Weights of a small GPT-style language model, trained from scratch on English Wikipedia: 13 layers.
MLP neurons of a small language model. Each row is named by its layer, matrix (down: output weights) and neuron, and shows model dimensions 0-255. Each number is 128 + 32 x the weight over its row's rms, rounded and kept within 0 to 255. Numbers have three digits each. A neuron's up and down rows have the sign that makes its largest values positive.
Before each neuron's rows, "fires before" lists the tokens most often just after its 100 highest values on Wikipedia text that the model never trained on.

fires before: "|", "|---|---|---|---|\n", " |\n"
L9.down346:118130182089105120120132146161075127130096143089147162131032103131129110112097143152114139087171147139123069097183120147088088116127139135114076194117063178148087169090135134154113123118151071087123149134144114145132124114128112105130105126149083108112145060151140136077147097136112088146124067076126165116094071126129191205149139103168087106162133186119121145152132083161144073090188133143138121122163074125097145142127144095147145099102094085143180089164121151125122161159079190125070131141125102175129118136119071120121129141156172088156094149078077109169120151154172142095097158084107102143088078180111170094133141105124123038113133127122144088120114122068108093169142157087084117131120092171111123110153149084154199135117105101151075108140125102094165114084120099

fires before: " ", "cl"
L9.down767:158168138077123134159145113182105104138111142089160120155173166102153135082178120113113144099117146121089137108113143057168149119149160072140146115109119099150133106136092150103143144183133138175124117129152156151187166184104165168121168148103118162105076139133079118084123103152089100189182130072160094140118104166210075154133110097119118082110114091117072087076150159129144127159152104129120140100171116160195121138087154129075094174135151106113042103127181169156120149172133153107112163200120122122097083140190173088125113142150132104145064172129163109150159162036172161167145075115173131117091173131112178125101069132129103136193105068086169109085130149095100196158180117142106140112118079160174136134123092139114155116127160124192139070096127174109118114068102122

fires before: "|", "==", "===", "In", "-"
L3.down539:097091119097161113107098119111177152160088100166170128103133162093143123098144113072130154151137117112157157135094147143095113144152156173113111068114148178120105110108192058098115096127090110075102080068107179132130106100137107126125124151209129053132142133165134145117138104115074159182119092176139110147136164153145118146180138113141165181128137061107181144197173149090116122118161172151151171142145102114103123125057197126075147109070119156113112086099171124123128108042179085162137092145156139089097115084134161168103173146085101119175158128100147122097170137108140154102175137129126091114142124255125168101143142068108133060142141186112131119125137114097072111165165077067114152118107075113103083128128121146138113143070122131120114156174161114126148165220170167

fires before: "1", "2"
L9.down171:171161129119127152072106129147128145126103124133187061162182101162161092128058119138167123131109113115122075141149123127136145122128140163122087119125138072194147127105150169097130137094140103190132148140103109112085142112178104168101086111178147152151136171153133103124103099169165162114144108178145146151078188124163081042150081113150124174096140057133174129126102100135128130109171137151095106125130144158120149112183081053129106130136105173139140148128159100144119110105122168153143170137095137112118101118154112117109096145063075139163182121150173098119047107087157136127068104127144129142109093046071132175073136131111137098058123132116201095162127062145128111144100126087150129107101156105083104136102113107139101140119095179102207167150136143134255091131150156

fires before: "2", "1"
L9.down153:173123118099137099110157137209104177142126150131169111158125114122125139113101145122138175139067071165155110149158036106157120111178171090107121120109160139111113102130150177155130136166126087152122127113115086088164098155132078110095133045141128175092145134134120168228102116105165134117152110147187112090090124126088094090172143118149157099164143133086173130108151132127102115201139119127120137101151118175101150135149170140180183108108161150123174109118108160160142113105126170172079095102135115148068190142106161090135102148122108114118176141131117161090155117066133184187115168078092093087033131066113160171104169107146098088111183159110113121180122082143114112149136116199175075128092202107115113138098159134126098134149143091100153123182071155086116106104087160

fires before: "7", "8", "ier", "9"
L10.down100:095163107108109175143084174132119138149166060180124103135129044122109123115117172119124158131127176136053121128096129043148071101108162156096122138154079159180156092090157126191094129146076092149144108108106067188106152160141071083173169110141134176129141176157112155182102119130171122174152135165109136133064148142094128091184160099166140149138081109102156113135168120132125121124132128131158140111143140153110091038111144129108114060134157130115103103134162112126096136101087094130120135150085141106142113110118137146140126132140127141099134119113152146073117149110133193113192086074107117109156079000175151156145147130130142152134112130068097102154102157093124082105155136113156113124144094139128110150168142170122128099127149135172108091114113098134147104134174206

fires before: "0", "2", "1"
L8.down489:093155096180102117112206128182102108111134114154118093119127110159139126103117089096126109137147167115137181110165064099063157120108119164133140160081135161176146081143113150113137114118086101167116161163149158124140100102169137117118160102112173097165130167176123139155161160103097147111143039144135099111098095126192102103223137104144115166140145206078148133112157093139144126145133138135111099122106133081151109104153089136089111175159142130112171163140147135157122128132109105140134105074144165108162152119179150074163143168158152168141169093177167071120055094118114136107151141133075083099125134199135139075094135141163145087157069127091072126154165106168109177116099182149140164100144142115183161178127055170161110129128146124144140146120122126094066142090102079

fires before: " the", " ", "′", "y", " this", "ing"
L9.down300:121118155112104164143119174147048106085094142114158114124082165099091174122113123145149154088098137116144136166160162147135153109190084116141099148078115138190144135149134120133115102170057122121146149135084123075150100169192153204084071150164138170130123176055124157092083094163149141145068065152083165126142127115075110183191120099130130108098150178141142105144100085143100116187167133113151192104112134134134191173126179042129137087213143212150118146139150141067115085112090170120168154164135137109134095034096136133097096098120156121097131130168149189167113105052136187173065080076153112105155158162150115095145131086143134112085200153121115087110140129138164142111093153117083139082094110136182132167102139172120058105139156125114144102103071150129147170064123100

fires before: "5", "0", "1", "4", "3", "6"
L6.down435:087094052133103190176137141163107175107067183125095124098143123044130078097142109162129131096096175120093136150231111108090078114120177110103124136114154090140133141130092115147144078085084101111213117112156184079130123142105109116091139119160128148092117131134147128149150074150122120161106129147159151124156114111161155121110112106138128157122140123128099134150130086139126139114144128106127158124143120039153134120148100096086137127182110124168127148068146137083064137125120180077087143159133129125151104175164081123072124169188099095109121163123149126113169114181158065135088140112154101128149144145104104117107158138164099121101150139148140119124077134197167160097129058097103154085095120133088090130131151208106072134143128088166150166100122129097135187145112112

fires before: "-", "===", "==", " ", "|", "The"
L3.down443:184132154074165136127148129134165131139117122163127142101180118114158102120063136114083105137143115100164132111117136116119130158144150117100132149200175179078139115133125189109141122156083132124136112093137116183094126110155177088151176147118126133158061089165128121110140150135133107102100100160150094141109115135103149176142125167156123064111160123155103072129154094115101161077139151120174145150167138141157150103029092166118124180099101100119152104175110095122121131108135117103080112114172083101089000125126169149147224192114174093131187130087135161103117129151124103116146101149106137153122117255158121069146135146108112009150119156122074170054157148108140103063130089103174141140078089064186108148150130083106155189121114127162151119142150109138151137128125109

fires before: "0", "7", "3", "4", "5", " |"
L6.down261:131115142102118119172201083105137129120134088116084152176093095128108088167150060126145126112104140133121109077082137142108194152086125164115150136126122125085161064126095095140168130128175098106071103084140100146121080146171103108114079131008163111161062078122100088122096129097158086122120157152155129109120176119142107091105092133140108171145169135068126097143141175158187167143173092125148139114155099123152113168190196146201163088078167133172090082156168134181091156111103164145181162090065101138091152118088125143130151089076128149104117143154154134098163140120119097128111093125102141175131158212116160132134118121118120047150119111177106149123114115112168116190124079076106086161140146179179147117172173072145114123106149132096100169150114128109099153141153177

fires before: "|", "|---|---|---|---", "|---|---|---|---|---|---|\n"
L10.down346:102168053114174104160118158121102156131108167143143161133156115155126164188091125141105128141164144160148103092159159119093113112149129137154071164103154093070071122079114130127200101111093128099163119133132109113126162084153149202136134091107169121156145085164113167095112077082090114057095129130124133169116136146156191151119147052123151168121115131136091153146162073147130105159093156113116120141145104076135105169159108129095150103165125145102153099148097089098126128118133139103128147137101119142164181151141152121161178097155223138082123090116097122146088124148091104038137132096182155151186133000093126160105117092078122033125130102131149131119127151093094210138058099175118103107139155115150117106137118107134108164134102184133072148186115186133149168115184113

fires before: "0", "4", "ebsite", "3", "6"
L7.down184:104155088204160145193152075103140161171143146145171113168201177133131146181179117106186113107120128104126165106132102166113089230149103098125075136166130125107143101101118092118155128153152075103106125187132136160146185170158133130089192163136142085146132088118153153119144110162064122125140132140096099134087128145131129159149162119085120081119170085163145096152106104165117110168096131092169134105152122136106126111127205187159149125092116140112126170132157206153079137081084124119109136093157134140208062134136088117095167151116139164108163134093181172091098104096096151177119138116164123082105146226099154114072146118104083091091100106118098141093088144120163167120089088134104138148123132175131174173144158076104109131096100085095101136128081123174104145134107089

fires before: "|", "===", "==", "-", "S", "The"
L6.down201:137136090169138125101124134118158165135118093166135132157161192120134109113097142091168090115129140155141126108085062116152140148166153122136142109114176123103110169161144129179090103152144097115119129174109120073142121130126110138146147173132116074144124158193152095121167090079123114095060109159160125136146124123115126174132174151146099136122167125126137165112133164154184123155099134112132178147153172128121102105094098126116087178067138117120087132136140103154151118140145119156125133097136172111105040078091083146123148164083154145129121142112109136148134130126106119120151152156128141134151189255160163146110097100109120000091083134109144091088105125166116101128051156074132131174126118107100099147139132124071129089111108096128139157149105119142186153128134097

fires before: "|", "|---|---|---|---", " |\n", "|---|---|---|---|---|---|\n"
L9.down549:132160108063130152109144119207106106196166168109186102155143105117129091142145167143150139161178090072084127113110111123115117122136171075150122157132168137152146167141069127090115094129122101152097088108121111052057133139140107090183109192111136206161070137119099118179120155127103101096115157160157182167136148118169155156139179105113086149098101157088134129105118140146132145155125164154140095152132117184121130100084132106193141163115154178216152158122107169141081148109107177119106173161069107080107083106110087154094082161137145121088139147168118115148140155124039125132153168091122104078126105255055081117109149131119157008142173107104115126157085126144149118157111108165137085080121127120122102138190123149136166134159107084125074122114122108106128201120137142

fires before: "|", " of", " |", "\n"
L9.down282:136125105197161103108140140091120151121116099205119194168172141123195126156117088150113130134138159190083125103110168124124101125086127134151095111113116129148165167077118139103071113069125110183137155105166141122080123131154092097164079113103129138108175174174102110131124132092142118114136136069127151160098137147140172125154153163152102092127168132190155129139127076148125122092096108166145149063157144112134152220127147153095115155145152129133100140174103151149141111143154171088122157153059141121099088107123103109125116111082129125188102139126197158154142088093085144172132160140058132104109103105120168154146114160124144053190114086092162149120082158138184127167087125159057136127144097159075092107094134168081146144157078122127131148119136167074120167119098097

fires before: "7", "6", "5", "8", "2", "4"
L9.down646:112134180161113100132134145088116131132171139105096198129088151121125138118082094123099182130156122162158120122110102116121110124137127075150039147147107100102103141122126103212134115167089129125122115220184117068135146150106076115149112133140136108136182123163093080138141132113174142142070074165205158086059127132114126155105116136118194172139138107072074109094106099192131155098188136177162135097140117075112150173141096144153076124095114170138064115113156044119084136110112140107124074136131110141106158102143221137077099058150165121090155176171141152116122139181123133170138107154082118141134197012107132202119132146155065145132078112107105154119084069164177148124103124158074074120122101104159098089119135089129161124170091090149137108171087168179117166166120144

fires before: "5", "4", "2", "8", "3"
L9.down680:131118046090106035187134127094163134097106105138074125146155104130138133121096068081098208141157132151115095152096147110137141148123143078156168095085206107129178122158120162117106139104138100056115156123133131148163132109107079180085113095117185073133174097160118099069127086108134101130099109100122165127159094131157105133102138162194087205129122115081097150149151174103113119154059143097082086152107117142107065106085133179094096094110099126072149132123089088178081123196106165076102140167165140153174128139115175147166145098121108130168132180139110106184161110132134097100174120139082127102130091105141144111073130133140117153115144118143131122158096136091121132140110088137124122105142103088143109107154172146117071112178132119175162090101091147121113198142177032

fires before: " "
L10.down619:072106145159147112199130155099122136139141124119147144116158170134107159140164092173077090114158141167157182108145103162155094120089081139147073085113117173173104154049165108109097157156130114169147084138106073115158114103031061145111163159116067111126175131143117133133175134102121150111120135106121119127099095160124116148154133119105090159115147163166167156110101183150122089121118120208147132142094149151143117153161133080125169033109131092157086118108120112131098068171112129075092124160181096100149173107145093177124094139098102113055073107143115085142130110136157178141131096152086079163117136056100110093118102148196080140131158124187126124078156141114109121094138077125116120061130151174134095153170131164126110094136172179181196103135162098118105179158160147

fires before: "3", "2", "4"
L10.down12:116142087040143142139081138085147100111134127101141111138147110124095102071197146093149095145064110145086116063107148082137117111189133101124158168217108114110093067120125190069120085158117137132125101105123090131129087140137124140178146098109087175156097114135124099095152121124132096078181161144147096167150058141040101109147081188131111134112118188094153115169158105087084120095123118086098170075131159159169141102119168115077158164115177079122143148084107138136182111117160080175133081129120109123180101098139202078141119093192135156113123156122183140103132057087147174090134108134114102126103158154128094167138146102120153158202147138118160184141090078100160163143183129050146143132116210076104155153188092174149109116081126076118118138123155101149149185150136129

fires before: "|", "==", "==="
L7.down355:119124105139137097128126166167094094188105097091088172157130111159079092133078198084077136145119129134119123153068088113103140144157106102114165096133183146138150096146182115154131161138085137112095134167121135140100144112136115085118112137090143039111150121131164134131161123142106191150164098152199111138159112113109050171108096141132101131151088111111193110138150170046162175066135122145105159145159110102107073133048141151073127122168154142084087093129100106156132110151137116134103141133135112042171062127158119151089144154127115164101123124108121112121116069104109134074156157140098126102128139255143150205167100115127120000120140093107130159114168126169122078158132103104130132109125131110144136149105115116134125113112130180124112126176102179094169131102130140

fires before: "-", "|", ":", "C", "===", " "
L6.down290:180086108071157148148137120155179152104151089207155058134208120146166157151090089142169124200162085150123140183097071135138139114090131152166121153121181176151087096117182127165111066111167086176145118106129188109134144141103144131092103167149126001087148133151136138118118082193104173116097108149155122182124166112175141114108175159147148106099167165103144155105160147092135110104127142107129135136157180094128098142042164103102123120112080137135078119137109071151105088099125078079089151096139073117121078151135112132170129129082149100091099098068112143050078109148078180126126163154113138137151101129109086128128130070153102044127102100132112162119113066128142084127103091122123151149149175140064114110126057112118102119110185119126137109157131092109141118062148099

fires before: "5", "3", "0", "2"
L10.down221:139126075134068137117119137088135151107127127106159148118157207163136090099119030144168208143110159115100087119114174112135180129196187088146108103114143114177167123110099129129094160099099121139098138144108103195117103107138112136127128143119162141149121154122154151160145151122104112161150148080125124088144089138134126134185122065147158157129157126129123119161155162129120120211167152138130110111130097091137111148090108180137126122095139128082121091180135107161123129075155144124097147101178203039184099125161116096114182120141156167147141118086144123201100152151110126116153127108116178106160188066107126124173134133119106121127183132155067069132168153144162122093106068133121081151156104140099090124094167137189178089065141111182129022148099138103105142124152128

fires before: ")", "A", "N", "),", "ited"
L9.down261:162124159108091187133170128171164177169060144066119121111143145110085130098112143125090111096126160218106103136178128158111205042131112183136129198149098167170101110182166151146107113150104144066112134054115088171125111159132095110111087115151142141097181164091157112124086084088121096086119160112128158106125078137144083104211119132141106173120089110142148119092184163135142149120132110171120152126155080116112130100122087067156158092133141093174118125128077150146098127110173150148166176157134144037116154165135093086172110129076133060107156168195116133127202117117105151142089116097105128144087130158141128163138123128124157188107130088118158117075103151163102089161150120150076169155124095121072163109146116148062134098139152144173096106157151089067069140118147145

fires before: " "
L7.down713:140159177149119140150176144129134113178136159128127141135130164134139177115152134157137111146114128165131110124115162118107159086149162178106216107121150148203161140213097141138177137145174120146175148117188143138130115165087135139088174103116085134133066133165113056161126154129133143106112132101167107168106117127104172126157108111101113169072168168200155131127161148195121053205171090076144125179204091148122172109140117092121145152110113074097121137132103085085083135103119160140117093179123157162127137174144126100137081157184163159153107124143171145155163137124171142102073133156176113125157139092118142076138124114158090024119113117160084109123135117106093094141101100047099108108152110128141138143083094144142120153092177090110137169099134070140130138129120144

fires before: " |", " (", "\n", ",", "–"
L10.down228:105112116150129098170131143119166197184161104131127106165137160168098149150222143098128144110132118096148116039113100103166121100126142102206137100145131132157119134115130087158151123139138148152087142106057173114112113141093172063156103181111208066100102179166098124074156136088147098094072134162099155087071133093121124107151182151132111118128075135157086098089123100105152110063146144125138154141087108131161118139178106110141052161123141158127158164115075112084169126115168092147119073124140140120170163176155164134097098136136136176084119089100193092127161082129169141147181093110150117108124100177122157139167142082126084029122151089100175166149103117105126177146073197145084184113109097153162048097130092115127146188132090158102132147148147190096173143164209121

fires before: "2", "1", "8"
L7.down254:157128160110168116149126111143188158144140132177146125155078136188141124153134113099091093151169132146100198143142115127178185101118088098135109076123128133130150115098082138100124100112122064160106210124108151108089128146149148163078172108068086098094169097187132163064126168122199191175138101104147124086099130124146160147163126141104215163120101133209187138100161101128129104103143113166151119090167096075185136110182107146067161161108126178121191145109128160122171135086155135069118105102142198069143196113128157115171203154098141128169121075103109087127119081157174110090128175169105084133151194135131091117103150107080166149145086184128147153114111121150095179118167150091094146106136130123162138141139149133139114072085150163095153129101142063114133123137151150

fires before: " the", " by", " for", " to", " |", " as"
L8.down582:182136139123143107117129100089106171158151104091165124173097135142078086167115167095120154099143157128087122138157121115173088136098092100142203131081133119100186128089123149168169134148135151146154127172088149133138083123093179165101149127111123110139110098104104196120116120059176089158074123152116100092106139171136134085102117157105144111077079048152093141124185089121191147126143101098179157149097112134161170124135118152205134107202124109180118077124154161183158115137124092152043108184138110147175054148145114189079141126069143151145099153092116131180112115143098097119135173101168131119096146240087140105142083131132113151023086100208074125101160101161073179152118123114121140114120147108133108115122181085102120096121128160136101157127114102125173111095100111

fires before: "1", "5", "2", "4", "3"
L10.down241:082133174152095135142069155104092087109131059077150136150132145139152145155172106159154120168092197091125116092104195143096102199158109125138105151069117137132150062119105117133105141137169107148148112161055187111123115104145093146138185159150115141122096094129097194114121112135138141115090120130117118137183107170161074126107133146117135110152114146136186150108097122081113147117092082099113119097150131083158064151111154180100086048110121140150081112155105104116156139115133139143137101113149103134093121191164078109095086149127153112188136112117240068131164118033150111087117158184144129177106085255145161107160090131125070092159162088163105035126139128157110129096062135128156112120165119148164097073173097129104146142136107109160150146150152091139107149156170125

fires before: " "
L10.down455:169083164143123127117101186142080141124103073126158103176116085146065126170167120082068126166133158132170107095134151128151170140148163067129144177064070133141111083121138110116124079170146176127058137120128159109150141119146132099142109132107145078168171151126127137165106109134111124141108026124122086077161124135178089138100097151123129113105110187096109133165100201163136118134160082125163161149113086158176058113122145071153141161162179096069141117115136111140144181112121140167120094130153147140107104210118124160109109158085104116063161101128162152136201157145128172143156139135158156135095078138125120093090123129126025152109160059132163093149181153103156146128126103093110182153151130125095098071141128135161153093156079082146139153168104099152109098168157151

fires before: ".", "″E", "4", " |", "″N", "′"
L10.down63:114137156135141090123171138168104100184086189088128150132195154155144125131146159128086113145194133178154135152114165131112123164188125142142153159095166088124138150102131158127121073150079147160116053141152184070086098108116088163110093126168088132157094196066125106089119116128147168137164152066145096159132091135115146130138086119098184165072057149134089162127174134167086103132103139093125146115144160103118142131129100141138109110155184167157179123132123084136170111164151112087140100091180161092147183072117125144191145103052133112104152120079105115194130133114108120124090161159153145142159107024113149119085157066113159164108163132167116115120164112069127120139097112151125159124099162106105187178126098186100088130200151111116130133135121183097141169171127099

fires before: "4", "6", "5", "7", "8"
L10.down55:112147150085061146091111155126163132115090111136129094159160134140134107106204117128159199130114138116146111168131075103194126151118116110145103158132102145093157118118166116096131063135110095153126152103112120063086158122088114126152159102105117097110091162183151096089156133159130143099148109131123176096122090130150131145088130132079189095100082131077177134155204109083139150132176118125114142147210104085118109175117100176122066079098106151132059144114112113118113113108208129081159197135097143132183138123085084124105051135161105163122172117190109157152080117087167163113128100151072158106132151089093125074157121118122088183128145147102113091142117143151135133086145104099122192112199108112071094162114129172079139142094125126104115113157149120150164123169136149

fires before: "1", "2"
L9.down333:083104166120107162133213111157194107117084118080148105138171131124108100166098165120107065145168117161178124099151091125137174151116120175105167096093160133130162152119160159094148120111133158146126070114152128066130105112155149134177174090129138144094101148137035164101090135133172173135134107143149097160173094178153145144123118120147194153073068163091145099144105116144123111146109149106076119076147166144129127072109078124132185150136143121148142131104070140147146193133156099134113134096096123091132126140112125152154162199076112096181150125136094121113182086104154180102096186125162117172143183092177141068103164087139141150172118136111126127189153150187093141198167149103159124152107139209152152087121074115143117119160140148085134136088052109142090109161125094

fires before: " ", " |", "ice", " |\n"
L8.down614:113145130176173120084132132138173115117081193099072169085110152125075103114111177085183104087167153118107139120075137150159139121128098074111154128113116171095119099100085118121134149160139130113119157156130127092124160143146167126099079082120095107062130134133149159148140108112145166147138152138117118125154133117134154097145133115115157079108103136206093135176125123107149091114102166143157172115133020142165114093216110110138107143144134124139120124112117067107108159108105139117048117223145154069115098155089142176107128118188167098130065156131154128141166154136103121121142117157110127090165125135087156060114104136112070000137118134148092133147106123104137167194076107141128092115078147153151183115120140106134129113132086109107167154176126105229143132149086168

fires before: "|", " ", "|---|---|---|---", " ."
L6.down318:199157153099104168123118113196117151105117136150173118144151162102075087127121146192118154117166109136190092119096063138197092094103138111128154099130194128068115088149138113171084096122133074156108146110100142034142097144142183128126171149141162141119146131131161145146085106151104111134168048122150108137114105088178136122147121105081108115099132099074191142128087138129146170125126168097147107121105130143192144074106117142185136085097164184119163102126137089147105102036152128142093170099148148149117095103107075129094134156148153132117130169057101145081147122159081161124131137092126130118136155255116125100104157118128142016126155103130159119150148154123126115155144100144142135200151119154162090151139060133150152090145112115134080143152143150115149230059128108

fires before: " ", ",", " and", ".", " |\n"
L7.down147:122127145148110184148208133128105155154073088159175101121142142103097099124146135130100110107160134135098141195137178164182166096135075071150221070179153134139159076169127155153182081131182185150101124172117067120092172087170102171152099169094068137068111125188126101127146107102169152121082136159128149147104135159142159103137167122122149126149128129153112135137171137164129113174077164121165144112127106123135060129074120076121102092136093102161083119070131150120132090092139127113133115218128166121150117170126120177086163150150132083152098193077126180105187068090058106097143141133078160142130138096106141069109155133137091174140100122184068168137119166122097184126137107122153145082093119142137121113159113141125121090143126112115107127064136094138073147158146086

fires before: "0", " ", "1"
L10.down288:081114061088138123112099120139088128172101122079154183082148134140114129078097119117167106100118168180148151081135080158111179152104092136171089088119117204102081080131076091141163124089164105122173142106096143088122102108085163154088131144085087099108129139143109076156120098179122151121116186075149075140127132137184106123082101104064128121189153133113127131147077180118122119163131153107118155152171106146120113089167095106105138208166160092115096151111136094198150113102115112109167152099191101074116114133109087143136175162150118088120121136136147095080118099072177075139135136075136140155164103041119141132092132174152121168138100082135188136168120116086123118136095102118124200069111066149142094068121143094163144093080118122050122123099135123121093138128162106

fires before: "-", " a", "|"
L10.down669:185154119133098119140080207097081114122156147087122114095094141169106150114179154099123140113118085189146123144081112095117179140085107098129108108157125124156112085104128154106073078111107064079152120132094083108167098081170127144103086151112139095129161069154148087120107092144085106135081125121115114151101118107118092119123116075122109098088073099157168132182132191174152146136131117141094148107158119163119095071052092148131132158088135144181153121100115130132140180106145187151134108150093125096146082157077123162169132099107097169130134101118146147139137115110107126117118219148166171107142148233154130137071057118109154040130112149116183116100151097149089181155154038193152126128088092129150102114163123114080142149173125139094134142082151084130170085130166132

fires before: " |", ".", "°", "0"
L9.down11:092111108131151121105139116095075049100044150147119174112124083116119118103141156085112113140096173119132119105138102108091141154116127128178198148146118107176129117098148157112187175184095173194132135142138129091079137146147088080143133132061095171155091137135210061107120099139120093155157175163113168114154189130056111119089153087148087142120107143131153102161104123131179138136122125099087084103116072141112183085186097119141179103186137099162138145102112129148120147136106137128183087172184136154127139137165107103154150114148113124134120126178134136074148135178150095146096119123127181108197198146136086125134147115096123073061170065123130121115126166092124106169106126128159125185148114191126096060111166113093128076133156123141150185069163121117178107061110132

fires before: " |", "\n", ":"
L10.down350:148092083124108119144146092146127156177088114100148105151119098129084127113204100141066160135154125189121130143122061072117170101127101160094096130118196086056161182060124139125104125148145127150123122124234125082164173124128187087113093107137116097136112140162098171136106174112149105084066129109115136133084151039126135075091091128122152089154096174164130149074091174143127095057092169100093108122138146081137194128081140122153145096129115102144108093080093094053058126152098138155099049130146147077144105142157091144110150105043074074117140148132160114085136115124101109132091158134168087160126143097161169090163187113113153140113149104042129138123119183111117140169113120142139125156167133139097120125100118120152133151229134134131128148134078154122122141129156136

fires before: "==", "|", "In", "===", "M"
L9.down602:094135019101122123128145136117111125139132107090124115128104147081120125116110127128147153131145107111133106153119109108161137118141106125105125100148146146149149107123122091114082113107105143137083093102144111104116117145126112139123137165154113108131119140118159176149137124140120150114135117120138159127122102139154170156129118126143153126104142137141130124137160145122135128134161108122126152113151126122123122117165141124149100131109119137151073092148135101115097159118150128128127134148106119094133106100125132133106142167106120143127139079121106139123172125115096131101164108118131127098103121255134174178144128123114125000123123125135109130113114145124124147139099121112135106122149090122100120133128129113100142115117132126141131169168121126135136172166149128

fires before: " |", "man", "s", " ", " G", "1"
L7.down482:120135125124098180143144090134196093104115146056078093111089119123135152179148110139123106129064131096120142111145088169112161132156091111121157159118130115133098156104132161134108141124167078134120102129125076177127107154152106126190156154115164109193123108123060040100128116075122120133155128111153173178110111138102122099094122128111093132053131152099118090159077153176113066120129129124061136119140106127109099099046105104122123143151137107143097192120106077131076091150103074108118079167130226114120142094106063158167088145143114087072094143133146137107101143097082158105140122144168137119109146061178174116157110157140127231165162074108054108165184163133082039137155155161149111166173165156112141130133124095204072145090136126085106127086141117173109146098163145

fires before: "3", "4", "1", "2"
L10.down48:155137144193205141155132132104163135154087194132147091165107104098101100096152112116150130128139083126084168104087120093111075101115143113129181129087067148177087121120109144087057093101139119117148120126140120167157118139110118081102135126143164110124178179131132128147148073117136178089178144152139124123126147144068159111137175152093174152129073125116144106079162111062115113096189141130169138177085098142155095108167135147067190130208134117087183096085108108108140185114151068105158123150068108156106149125128128169083159119189113181083079156158132137156151166134140102138086069130062125080123155204096159103156162131089140103146157185089111144136103165135133076054185127093112153113156194162091150131193187140185135100101168151081109152119092174097125128149124173

fires before: "1", ":", "3", "c", "ume"
L3.down669:072140126126133108083098120070206059141135085181135131128101120132156109117115124134114143151130179121119120123150141142101133125109124123163143142118084173135128138098098063172136144133188138150134132145174116158103129147153138150087089072085121115102126147201122164119101179172163075152116161072129116146164147119155140132125124122139172171119166070106197167107121125111086134089101128133211157168117105119134154116189135170143171104122121101110124085127081112114088137108113163134126143215133082142216053085139102099109099172117076152153117130134146097135167125099180104129178114073139040114138134200090118132079178115215117076135128125150151156117174133174163137110085126123119232063166131114099138082144124133162046134187157161153169125102141156118147132115130141

fires before: "2", "0", "1", "3", "6", "8"
L6.down624:124149093103105179113175089180096134109141127122178137095083166045137097105180141106160157150096177120139164142183104097137130150088153081074151176132116161138105122217096133171152108137117123194130163139116103066182115166148175150139115143103134117169144130135072124059138181122165137150127162117188046118161126130124128124118098153153112111065110152123107162209123067117113122188102107120146151141155138074142121148054130143165112092116124108145177086131087121165160114116155108111186108172185078125149126158105105077136112141103126100149113153116147061152085104143119069098131161161086111137144161121087124094138106208110102199133121103151137134117114110071189182171115189089153119099121095086088079110139105096118164133077194117162187125199127092152065149155182089

fires before: " the", " a"
L8.down486:168113145096126114121128122055103153152124170096122104149165091152095104136113134111119177109134129129109118135167189144119098097134120101109146140148179089145193139126152121088087200151167137161090126151123095116120077108131113168173129117139133070122112132098133166186157101102138147133153088140146131092192095091128122130110179110103202116123217108107097174092162148119138171138139138100099147131121140111105233051161178124169166197127121059191150110130128084130162073134131096125111111101153076159123086116118116108103096193092145165069170174142180184079122145173114151136149136159215125122146164190108085167109159109135154107065080156151111095119085103111209135086168099136071154156149180090227108070145099139129153109179130097144055089143103081120099131101131132

fires before: "|", " "
L7.down209:115129155138067121126148143162077091094149142154113137113081188084097159178098148115163188111134178138143150153116163130116142182124143134097158173113128137133088134175146111122089169092132061113107182122140108099240154174166143121140097126104097151171132114081155110190172127165144126102180071150135144190087124111186134142174096146108048106171130138099117156203119118157144187164115092059108149181107111164196159116107177114066135165144134199121124104099110130132088143124126183143115154133143154110100164180174075194106136125086128059127137105103144108112120130129099160106113133033057081133162138136104095118042166141122157172149107166124137102139162125108092115136096123182105149103104144121177141120195102161182127178128148137176060129099109098123105088137197165